Weights of a small GPT-style language model, trained from scratch on English Wikipedia.
Size: 18 layers, MLP 1280 tanh GELU, 23.5M parameters.
Architecture: rotary positions, biases on query, key and value, attention and MLP in parallel.
MLP neurons of a small language model. Each row is named by its layer, matrix (down: output weights) and neuron, and shows model dimensions 0-159. Each number is 128 + 24 x the weight over its row's rms, rounded and kept within 0 to 255. Numbers have three digits each.
A block is one neuron, or neurons of one layer that tend to fire together. Before each block is what it responds to, as a language model described it from the Wikipedia text at the highest values.

Description: The inner word-piece that follows a short consonant-vowel fragment such as ro, lo or lu, in oddly split words like Cro-s-s, Lu-ig-i and flo-or-s.
L5.down32:135151166123124097106142183145156125107148125114140147119140110120146097142153155128188102109162138189142123119141122116135150105166141138102124090150136083091167122115179109162137105185142101188127114056119143118142075107156073102151099162118143159108164121147145116122181132142137112121075156099138162151142129167119143124114119108081138124111104139121148117107114117132104118132111134129126180118138134087154083154098120143121128138137139159128142149136115109142139099117123131
L5.down310:141105142141136115139132112116131142128090118136092198134163123125136179156139145177106142159104142132154102134120114148146133153142166083125138109127118138083117132107049161139152179136102101134112096126121133181120116085143143153127102115125106134097166127155128138077106117101131142185125074168114101119142162124116104132147158152128153123156088087127142116182131153151087104106110142124121159119142139126153106125121135110129137107173153130114113141120106134097133129133110151
L5.down319:120130063091123127127112110187094110140153134126100124148158121064100128143157163116141154162164119157143039120142107139132115100161149127116133120137102119100165179160140137147123150100157120145148123130109143079112090117125134099148121161104118129135104136095170171168132150120103102133105153126148134120163123102126112081125096114147128133119111140127154152156139079131127152093136137098131147114173170100115094130186110158175147106124142151126119110142120106122150164125179106
L5.down330:073140093139110161149175129110132128148122118174113078143119132121155146134138117169138144107128121156141126146071147149120147154154110135145151141099132110170138098114115152125124113102140135130132115105112114143104127090159112148147136137129114182160144150126136134111121138106127130096135134145131159160133137123113120155127096151127167122142094116130099155162122128125141112122128150117149165106153110155091124102136111124109128131074095165143136140111076166140130103105131113
L5.down374:100098105127134120112064091101148090114120152113126146153086106109087136126132101127099098124116141159129128143148146110167119132146119167138087168133163090131138106155119126132141132076061089135114121085108126113151092133144094102162152125112117096108127116156146119122127134135136084158115113120147144150130090129145154117159095143119136126162118131131136134157116134082167078122150194136121121156142158124092153162106119144157152115165103139099106119157096157134134146078144111
L5.down383:138098140141139122121150064097123119154118080131131108147136156131117175130155105161120151155143095117108152146103191175123100178108156120097117115114126122125143101141137103156148120167123159146119133158174099150120147109150107176145116132117109129109166118128135142118108093127148116136157097106110108116142123144146127115129115148107119079163132119159147126128099117120138146083113145129154155132102129140116185096175130109095149129142110124145153090123074085132132137151092120
L5.down395:141147105090179096135121139105115163133136135068126143127155171160109100144128149111136153127148130159147171166138141152135124167115161108068093140146099125107153142115123105136137162098112087105132125111121143166095138071165134124118060100102112113149113152159149149125142130126115118096106154153126143141137161123133109140057117108122112155106109084079122137119159128141175144127146120127115133127103145131127114101102123113129144122144160158131131129122126129095136125143154152
L5.down428:138180143138108124096123137142130161137102151117132119141135080086103115116131171098097144114142129096120101156147164085139149107118160130093133162117133127119138091176073100098139103145110136127129126116135149176149161111150099147133131196132149076171162110100129172135134138112138110156143112122131131180118115158110157112169092103101085163125150103138169162098150147114101177144121121134101136135111096108136149120074142138113124090154076134149113091108143139152114106138162130
L5.down440:161120138125145149142119147121155152103148106090115112068052094110140138092087134113116137164124115152127078091175112090180147130128143138139112111147133112163100141102138118142096142128130157126148164144106125108131101108067142151111158141116136138121109102150126164127133148124127165105133126110119081088130162133144139135153132150130144119089143145131106142098139128167104134167138129154109094197154123124176098150118152140167129132133165082142099102160189146130146155173067093
L5.down486:075146106119135113127127095133110138090123140090103158165155127140173110118116134140139066111118170155139124182140152119177130175137148088114122132076149129158141134125162115123158135134136139138119124154128109142138142119099110158132072112126113130153167104142085105104114176133182163153172090110160128166116072110118093139156139090122171114167141143136113131153139111115130168107137129135118137119130124114119119120117140120090152143144097106112108132084117121140180152120132148
L5.down558:127096157133132079138098133173153114148155132142142096152126133166123131149142103197128115126128119116107134145130122082102165140132107124127147137131106148120099144130122117122128104118127122150147114173134140165124114167113082149163149107153081103095128167177148094128140104135109155092121133112141115087137154110114155133136122121144133122082118168106122095150133125170142099131123118131067149133122129107119111131106100117099140137127160117130151131143124146108114120137123109
L5.down692:145170148143112111145104145110143168134183149094115144150098126170121171093140148149137132137123132168151153084153111148115134127169177139113134157154162117067163130145108098105121118157123085113143158123128132144140125163124131125102071096126100128138123134119120064130149120129103125100128128112107109180143122114133077128102125133120086140128138134081109142108103163112146091149123103121128160146134128142140104161133156145091135128113117130083148147100121145139104102125126146
L5.down752:165149139142174127082085093115132123173161097125140144169161101178113133097133145140130129136147089143092167119142096106138119103143177111117116142142145120060166144201132112137107116155111174180124122127132116131106111146136090119132157104118067144106142127169093088071183109121092138154137118131130151156126097094112096131205157117136107163144117119131121112121144122134146162124120110178121159144099142135196130116125120092083087179122103075135157114120134100130150139131157116
L5.down893:086096113140123131136141139150135102139097161174121120146105125202138127149112134139141145150173132142122129103122104122145163189130066101141080126125099104120092151092100128135159122121177141133108153121150085101104145132143123128142129118125135150095113131096115118137101148067126133136121120123121192118129085182139146131147158131118165133142101117098124161177151137142157096115117119145151129113116116173097149087100114113094120139106121138113124131133118149139144138125095109
L5.down932:114151151089122161112106130148172126176129165144123144169064130140129119102129106113157139133137109120130135126141118117135117144106148149098176157167096129115153121111101097166116098192155152108111118126120112082083164142137119105128164143131127141149188122124136123085130131131138152122111107113149142133156117135172172111140108128135124125105124087156114150104164092110128123113152095091122177094121074109146170159124108094109128167144130120191133144103120077111084124104122152
L5.down1110:108122140117086173065137145116124092145123130134115124133173150136132137165139136130133083110132137129138105133096118146157127118118127125151143111172134108158155121142093137121143161169134170135139170130128110104120107099135140142132155120128159170116091097130122122115122124102135150106150118130143098157142087112163170118141120135107132161121102137126094144087158134165127135087103170076130162136145150129119106129121134143143131146102116123142123100154105158180145126128125106

Description: Short final pieces that finish a word split across tokens, such as though-t, identif-y, wealth-y, determin-ation, and Republic before -an.
L3.down80:095140121107117134145133104099104105162107176097139130133138099093165117145137095136143158078099163148117154097143139125111105106155110104159147128123129131227149116122103146163122130129105159087147080129109156136126128139098121124095114141102102113124162145127127128105152137112139139160132109132146178099175121135152139164131122118136164099103139123103127139138124123145110152141131127089145154132155121144150132167122111168120109128171142114078137110151108100151106118147135078
L3.down139:120108141078143158150100170160126175134157122131118159118156108147099117115122113087125143111109160101119157158124136154119117146102160108085157134112142109191162081111140173143092140101088141137123127110092102096148145133080144079151138082125122115162154118124121095145140151152128107133120101136156128154152106103151123125144114159181090154099106131107102146107120144133110115141175147097100138142116114126145106120107091161113166159141099114104092121143117107072068105132147122
L3.down1002:117090143096099119122159141143093097139080168122121127147112133110169092117128139115126131156144090137170187150113141138135120190108097115130113119103182131133101143114092163139108130092138133130163142143096120128126101097119159211137111132151145145155151161110113114147115167116141151142119155120138106129130083127134102143092100105131146123119140119150148139116165112125103086144131117107119179150156128118163093158090090121139163080113101082109164103142150095093141131135110129
L3.down1032:091126107110172089154122152120120145132143148178110122112091094138129118158134128126153128091171132119088155157111128129142095135120083141084165156149116103160113088125127094171119082095161122117141136133094103119127173095123142126097148159119112124097127158119120143096115126110163119152109126098098188132102108151114109169139126132135136097176156119106136147131135122102136122134110136173115121120131086129108137128116085116077139123128099177181138104120158111116120131145085144

Description: Short single-letter or subword pieces inside longer words split into several tokens, especially d in postgraduate, degradation, Cadets, and n in pregnant, non-stop.
L3.down376:114133116123155156133106136166107165146117124132085077139156148116150174125156143145114115131086137153085143112116128127136118135145108122115130097130134137153127179144154132103196131114146128095122077135140134158145154089144084130180095135114111138076112167098141104092121123081133123142148043152115122109139122135132108143137151149070098160114088141160148089147148132146155122132134123132075135135133113149191114115126126155149137105124162139146097179150125102145110112186119139
L3.down992:121080124178122182159131143055141162148086113130140107169158160094124098138122104118175151098170130110126146119125145081144101077138134094133124127109096094140106130143132157159145123152134122117117173122155112098157080146132153098135181137154112141131100105147144127095138119128125097127142153153155137119128095135102147103133115127164124102122107134112147123135136145147110099119126126127074150108174096103139147137111133171099136139167116178123120128106130110152103088105146138
L3.down1029:154127145183134152170098117135125130173105149124107127113123134081118145107106129131165130145131100106153147126100140105126134138141130151118151092149117193126134118144103134107111089134129167139092102097144144124176131106136116170132108139063072143088127171085110134114129098113113146133165110114136171157133131163117157089130124099090119104129125138126145148122139126108118184105090110110123152153139137130101114135106120131144120111115161177153181123082167122105125095132140113
L3.down1138:157134178130116131123144144106132153169107129085118132131089155136139180123100140130113146131143136102136098130134128100123138141117115145140120076154155133126153142157131108165159129094129182117126125112118162130115092058104099114083153139110106114091148105099116135134120119115133114122077140102181116127178140115162115085089102107129150115089153121108099132171089124148144140093103090136158108125151128177145105096096128138111152108164134136167117121119123115117126131119105126

Description: Short word-piece tokens inside a word split into several pieces, most often "s" before a repeated letter, as in lo-s-s, cri-s-is, Lo-s Angeles, Whi-s-pering.
L13.down57:129119147117149120141115139152149106158116138170121090124117141133103153095105108111155127105129136163145113128164109128122112154091165117116137166150149129130148130143164109143121103110162149133178102082131161142125177112162127172128143140105171114107081121114117132060118125063142181099098137138142104125151127110165135145140143137122121108105171151151126088151137117143130128122086158108149129150116129092096092116148110120131093138151107096149115101138147138117135105149170150

Description: Last piece of common words oddly split into subword tokens, especially "however" (howe|ver), also togeth|er, rath|er, neit|her, Don'|t.
L5.down143:139164155138131124130113137146164142155164143101137087128149112150126157125107155138128109129117151131137165119167131113125156102129131135073155126125098175119133161119167113119190097157133119153131112088143135103122158175146129088124157109130151142114127106132130157110122149104168103173150135092139120100147114136116103113151102121114119153122108139125083129133140141105063148133152124150145118185134126115130120131116181137166124150103134147080151134129137120138140096101166136
L5.down192:072143099122081137143114184105153116128127083142143100144104123153080113145153123166109113114157150153121090102124152118107155127134105110136122139130096155137102063162149170130096102140132143153105097135139116067122139112102136082108175150106118127111102155144143120123129121141110139108117116163125129143127139112144156172144126115096134103133152117102139143151125120139145167089129097091145133116170126083140108122121107133147100161150113156177139133167156125136073121097170117
L5.down314:154140113125122137103126137122132116135170085075178133167148110123111124117088126146083125123126151165114135177110103131109138125144135130139168122115128145118152131115093156172120157111140097092100131074128121140141122165180143120122114127118161123171120113133120155104156139152121108171132140103137103078107145094124150121132098179146116098129160136129121145157095102175136111104136177136121141128124118154120112119086111181147134128164127081095118078111140151110159113143146137
L5.down323:117107117120087130112167110158136110124141107107104079121093127097112127149120138211156121174128111088147134162097126133157090142122140178103085093162137156165119164103131144122107131104108160164095108136150148091155165098076108126176110135149161074123113110113123126128078118111094138116121146152152123098178156121137120134137101116155158152161133109113112122141131105091113133126123114135151100130127173151128129146133131136134112122118102159150133125168085169115133101073144108
L5.down362:077076126138115155143113128167149098119123130142136140156118130135133093117132125125133127133140131113155126091119134144138124137127083115121140133098186141149098152185130113140141111127146109120090112154142158143121124152101140108158135140142144172137118150131118092150146124156096135114144161152086184156126095121106084111129140121119119133114111148124141153120138161133157136106160129095130152117096101147122127127118155154136125153151146113111134138177061116110099108151085137
L5.down367:099097088116129120103129157127202113158156095106134060121132143127145101122105083155118095150113161146161118160184110123171146104173121132130107108073150103141149116084138133115093147149117106145156065161158144101113152136163113154133188102101132117121135118137108099117128152138104104125124137125142125105138141110098153147143136132099099142126178109120132168088095169136142103127123139160123106117120151122097109101143161116148134122103161143102114136130121136138087115153170149
L5.down689:151140149136137122163162167166119115096144107095107162110114163094113135145139150098132095136146091139106086112091134161070145106136117148136166153101112138122100164125144174127130127150105167171146101112098104137094080129149148094120152105138131153132104167151121155132159147160118121122102115164141128117138106124148106138140117122136133095156108158189075155097084104130152165121116130106143151180108137152150141087109119154133114126135140130128107105131138114161107168120109178
L5.down789:144103114124186172107145180101110125139111119094094079090123138155122130099151144117129122128149095162118085102077144121109177080173168153104147133129184162102096110147124147161152124155179081105117092127180122125149125172118132137139136134143091093114118112121149117145122166139141160150137154121092134146096106138119117092145134160102135147131143136187126110117165128100104134147171128154131096084108065150092135107159144138099084174131124128147130109170117144110143134078146128
L5.down796:178110123091129084146141127122121112099133104111139141146134128158141120154121112163120105128124139137156100150167116081087118110153097113152119121079148130141113073130089116183149144114083117122144140157141133108128178151115099141142142104093087125106163138126116163078151165123113109105132117137135145156117126142190140130099128187135104101173125102065123109115157129127084166170105145117180135148136158139098117124109144125139173143063078122154131136152140144132130158118112118
L5.down803:086116151140125133135155140119130147164121121134120114108136120121120181138094110148118155096106122139120118119108150151126108130150153129098120107114132164131101117089103110128107121143107108096105121127123102126147147080120148151185179131108098139126089114139115162121108182120115110105117138164135187126130131143097137136098130175131113145117104099092130174118119197080102059145140132103128144159147125097108148116179087160130138156115120121144114130147129141127117125141082113
L5.down949:114164114164094131130097114168122103116158106118126124120105126136144160126172102137130129124116099118126162096101146144089144121071156122134168097100139180126106186150146140120179131133167094101135146134163092114149172087129118123158097111129125122176159143119119164099080102140125110141141134144084143125153159129138113100136092128118194113114150119136113096125131159149125096127129126136110148106104132111113161163122098090138102146102134118155150145134092148144176128133152127
L5.down952:129110110099153133095123151135133133116119123139139148095078113137138136120138162131137121112153095151145094130125150172119141115114169094125148146149116159147151132137082107131102122100128105143098139143104128125133133135152146096132153141141132114132169161100135132166110147104135132151132147088119082168119122068170098152108119112066112087132137167116169128095133103144106153126126130116198101113147091183174128180100112118120158135121121139159103124127122097098093160108112151
L5.down957:168139134109070103113156161148162163122113135102161133129119116134108116099153128103087112114135123075130106133146102144172117110101141152113153153142107091134105096162137141125151140127150133119144128166144137116081147108131161114117098112135147143117120092135103169147123159148172157118127145125113131156114144109136117159120160155113100139172129129101157176108036097115110165114108153110118137122128112170130108142147137147131116122136098160114162148123116155116060106159099114
L5.down962:089112146145128114127087118091114126109163128169140155118140138119131127138079145141135156173166146093084166165129140164179147157121105138152166107126103130112142128107125102140137087130106081134150129125123111117099125139131112079121118131108156151117131148163171101110093142105132114140145127150152124162118137141104145152107104150076146124111121123100143103145118157113136141057161143147118141124169164159140103151087115150143124152145119185121153083114121116131118091138150125
L5.down1183:130094147141100143148163116117170120109146153146158123108117104127113113168149162125155138119103103132089140121173104143148136138153107135138118155129152147156079162160153070152129168140145110094124121150160126118132071102124137102132128149113127060159145134132135110132144105104180144145121127132161145165171151101108144114160125140098103142140132130137069183086134126125118153060079124087108143123130168127149119128084154155109132124102133097118125103160127153141162111152105152
L5.down1188:099130124153121126080093105115147094113122132102124101129129171131146098106058133159103128176124115085165153137107117117140146167139148129098135086159126116130128151123182139133089136147125161139151094133139137102138134099103111123149170139100131135129139161106130127118115105121155110136132122202072165129103125101125131108148121134149109156124164117106103133144160130119135145190125099106116121132111102119105153129121120118142167132151195150121136115144115109149118066142096072

Description: Closing pieces of common words, mostly contraction endings after an apostrophe ('ll, 't, 's) in song titles and quotes, plus suffixes like once, should, does, Desperately.
L13.down937:124117168108136102128099156145107085109161124121136112095148142121121156120106130131138150101141114130103161126078124124104153116152102128107105131158113138136113164131123103143114137140141106113182161101147093126133160173136110116094139159152108125132085058127105124159085124138158085134088156184156137164138176101172122118110125178155128098142132132104089070140135152136166169155137127128102152149140112162155171126070150106111121148137136118158117150117137144106118136149097130

Description: The closing digit chunk of a multi-digit number split into pieces, often in tables or statistics, e.g. 110,9|20, 3|07, 1|000; also word endings like howe|ver.
L5.down34:154110159150127138195150177107163129127131118144156136100167145102121090141141146103088072143158147074105138120144167124104116102121112082117114120133146138125094124134124112109168136140120121110116168105176115137128134150126136120125124113139124112075119153053153104117140162163122142114117134101141132164135149159153147111153120119104138163147116128100069119145117125143111133136145102131168163090148138098129153141123141074143101116114130119132135105113122112082162127120144085
L5.down80:146143148142087131161080106101147175123182106132122140100137133173106155120157159114108143102136141080148169152087103125098130171173157153154089168084125156156128141110092126154081145122068136177130089135138134141104140166144129175094119117116136120104131169126155145141117125166117125173133118127133120130121162105111163120120139099144127112082130140127103119129090093152077155158094139147119130099103119108102136135105143101153136158152116140133119098095115139105117136139100134
L5.down124:130116131121124100135084135128134138130132123128128162144115111103182144139127172124130107139100142097142138145129137115102136113098114146126153104133105123154126096169109093168137153164140106121114163094068112164167122127157143156118079084137118137124147145118162143143136099116104152136135120094128140122090142124110143143134124104085140157103109156139143149170108126130135097111147112103113112101145102096122117139153122096103123124114131172163122098121123094128131134109120166
L5.down194:153100138136101104157145156121152156151167140123170073134163105121102121106143068169131136104145125100100164186104138128110132096150123154150160183141130131083150164165118147104114087087127129143094135178099141098113119159107124133115130120118104096147099193108171126150154096144135152142167140125143179110118153136150118131139135131122068121134163181136125120122158101123107143149099109115165098095090107094120182147087133179119050098119185145123136123165125152162114136098141091
L5.down219:138148132156159132158121116149161138146128121127090102116081137126123116122079133157143135112156123131171143143126110158123156142105134148087161105164130131164119136113133118145131139137075093074124119123103182165106127114113124175147097126148122164098139116137131187091139147156149119132106096132149089124113072101100075157172125124158129101131133144132160076104089116090113139100109162105120132142134148140146141129134162156128097117130095120110158116174134098133175181173149154
L5.down259:113119164120086127157145092135150106171145124124131122147137153161170150169062143103146158115167134156125120103128146172083079139128175149128135128117136109126133172133140112150150100097144093104120177107129108131162127145098094126100115106159155115126154106114134145112113154133140119123122109119114121123133089050120129125087129112128130134112122131110167087119103101164125116161133125158127129119135114093127144141149150111142142137159106076149128154127094102118131119182108103
L5.down266:126129147176139136119134136088148129149126173150146120136106184154121155107118087166157127082143097131090134164164132127105129092128131136089119149175111141132140137166134075141144137152068152177087115122130116166133082120121142122091086124120107141135141100144118138158149139116121152120150116127119134115089143083116110084127140115084123128133133158111150137159115118141200115154096121120146124060105138114141100142140104128154101115118118130145114134101092073132166121110150090
L5.down326:132090160149170109118131138138124140108119127138133123111116113138115136160121102155126142144134096154135118136142100097096104142165148120082113126085121068064156148078103110123139147066127147088149175142112137166123155090124109144127110137127150161078162124160105121111125131132127127164115096127114095127147119121133117111129145109143139107143164126099155135175075118116101091164138146130127127116149130103124150122157122109154116125122115137124123154135108128131136102124154136
L5.down348:142176140126126178103119160137180091146097139160132088093154072153107134120127119124118173111118131110101140157102111132106097186165104133085181127125109134180154148121140117107113091138163170136151145116161134102126147122068105086119151128166134127139124132120116123117120150106119088116133103085115088103149144077106089148140149092158142120106126147128138105115127167096146121125106093108137174132107105088105145131093105139113122127120146161133139143123119181120142118114099147
L5.down419:087123144090110114129135133118133133128122114145160130118125139161099120088074165115158149127111142143074115137110142147029139107117147129168118102158105153105176135127171120137172113155160154121114135123139163134090148116141144134144098172052135117124147132122098158098138142121132137142160171133124132097121123092117109147140148118115117142156123136158147130137094110118156092136131109128174112156149124096109097166133179093136120101085152127140165122135104111151147140132151092
L5.down524:118106123140108125168146183096183121121158120082114145135124063145158141121138081124142085155142152095146173163127170139156105109126131129118132090145158184098099155132063076163121128131141101125112125112130132106070128095141122121089172116066161112171120143147113132113099142128131110112098106115121134126132092115129106157150111126145105164122146164134099136107124106112137100169142100146098145153092121142127144147135111151127134112136143119133140163125136099153155111137127127
L5.down620:107131117146143187104131097161158093153148150105136140098133130117135123144088158112131078138177130099112136127126157180143151145095113143162120090144137146134158132106097126123119111141146132096128096109137131146103166150107082097118097137120151158128082089177141124064138121123118137146126138193116124148143137101152120136084159090113140130115122112144152096100127151117170173119100104181161133123143127135128097102158121115147138132110155164122107191118121119121138110144124110
L5.down801:117138113114101106164157117118091109097150132106110144072157099149112082160074152129186134121130129119133122121111160161096106123135184127137119114073131116114143120135116130140125129148119123147100088127127141133140127152125108160120172123115159108098145098149148135148131121135119107150137139122133125121143135109133120151098153159167149121062125090131151098148137135131069123131163096154127116130150103122115120103122143134124131093143125132124126118136086163121088142118151168
L5.down818:128139164142145111103145129110118128148136127138117173118098115149124121157132101126141164124153140119108128096123118109161138108091133130090123127105109131126144179101099135170104135136151124088133156079127099113121150114137138136083124099172145117177120143151111128139105103160132115104124106128094091127137110095191067101139136184137135137127141129137161137089132110146137190146157131131147120152107123132123113143155086146151137122163131119109077158069131139089142106178149158
L5.down948:123098158097140128145176141172187119131135127146156119131163108194120141170145154100120097080161126104099132119128126059114134120158125133119154116144139168099153122099114115125121120186141107138124174135084156144141097112073152152098091134101148129103140118142143121136120135138153145110145134146118087157122143156144135114140126144079123105114118161128165128161104132119111139161072183107126095103116105139158135150099129146117110148139097147130180121092132169098180118090145119
L5.down980:167125111157162126115103070148062132154108121126106153086170176164106141106177142112140144107138106138143154150151105132078150135117151111101118105097129090077146148150117120091135115098130152082134124146152090134140104075110140158114134165130112141103126146129151132142152147153159169204125093119133096127125119148169124180165100109145098133124144090150137143163155128185164080145137142121145169131121107096122099126174127142140127176144096100126139107124077123156108098149168122

Description: Final word-piece that completes a split word or number, such as the past-tense ending in fail-ed, fil-ed and own-ed, the last digits in 14-19 or 12.96-17, and suffixes like him-self.
L3.down609:144185091127101095098103130124121139141149138144132128089131085112080094135143110115134091129136086170089133124124125145106188157149118099108129151106115129149135137131130139172132135163101126126095162140144152087168122153102159141135128151132128116097123105122092113149162117107119113123111135131100144153160123120083107103119198126153136130144106155131151139102128143161122136122132127144140109146100137091090118109162131138099126082152139130066140098144178174122122123118117146
L3.down897:081116089145124113139164114142120153169145109108159119076123114109111114124107092124194081118112125130114075140115106110103097143138144130104128111123113154127148152155135108128115127153150094163155148139112199164136079154101093113108140089148094054130131151125161141120103125153122164137161171113159125129142134092133128116166198149115146129135114135098124135144159123155140167143123107127091101140148090140076102154139109078135112131164118144116137112126157134171121118137149116
L3.down1056:105135134136151108133088118136148091140114111100098148112147155140125127109141174150157092118116118060079142148132147146113156140111159109140159102111156102105172153168122167161143033141151138129146123119093184136094131124167133079130113116121146121148110165112128129129136185119125114112111129103122123148107135161129113137113113135109141137156114160120157115093148101105147165161165123155119132122111081129143117124099099098116163132129142132126144109152133092118155104141145150
L3.down1210:150107109118107119164107140123135099107133139071144084134112124124162124115151125161101136131127178107146142103124160186120143141087115149144158163093098136125096100186114124120159181138138123127085132102126118148151118111116134138084092145149098126154157092176167146129153107137164131084128121102096135100124144155126136118106118136100127113161110123087130147133141134155196171105146110123157139149147108092133152114175119174120130140131131126146114183108151127106104073114123147

Description: Word pieces and digit chunks inside a number or quantity word, especially before a hyphen or table pipe, e.g. hal-f, a six-year, 1:54, 76.0.
L13.down1157:117127149078104148133114132119151104113141135059129151123101097083158095133126095116132148125120103110147129129108084132132125147154139106128127153096133182071147141176130099150161122146116104061146123100120113133145096128136155156080163084086099110132139139106133105171134128120119109093153122078148112116171108126119136121133134101104132137115071140140118113146151095122164144121151157083110118127111158139147123153137145091161127139119063116116141111166094105119142150123168175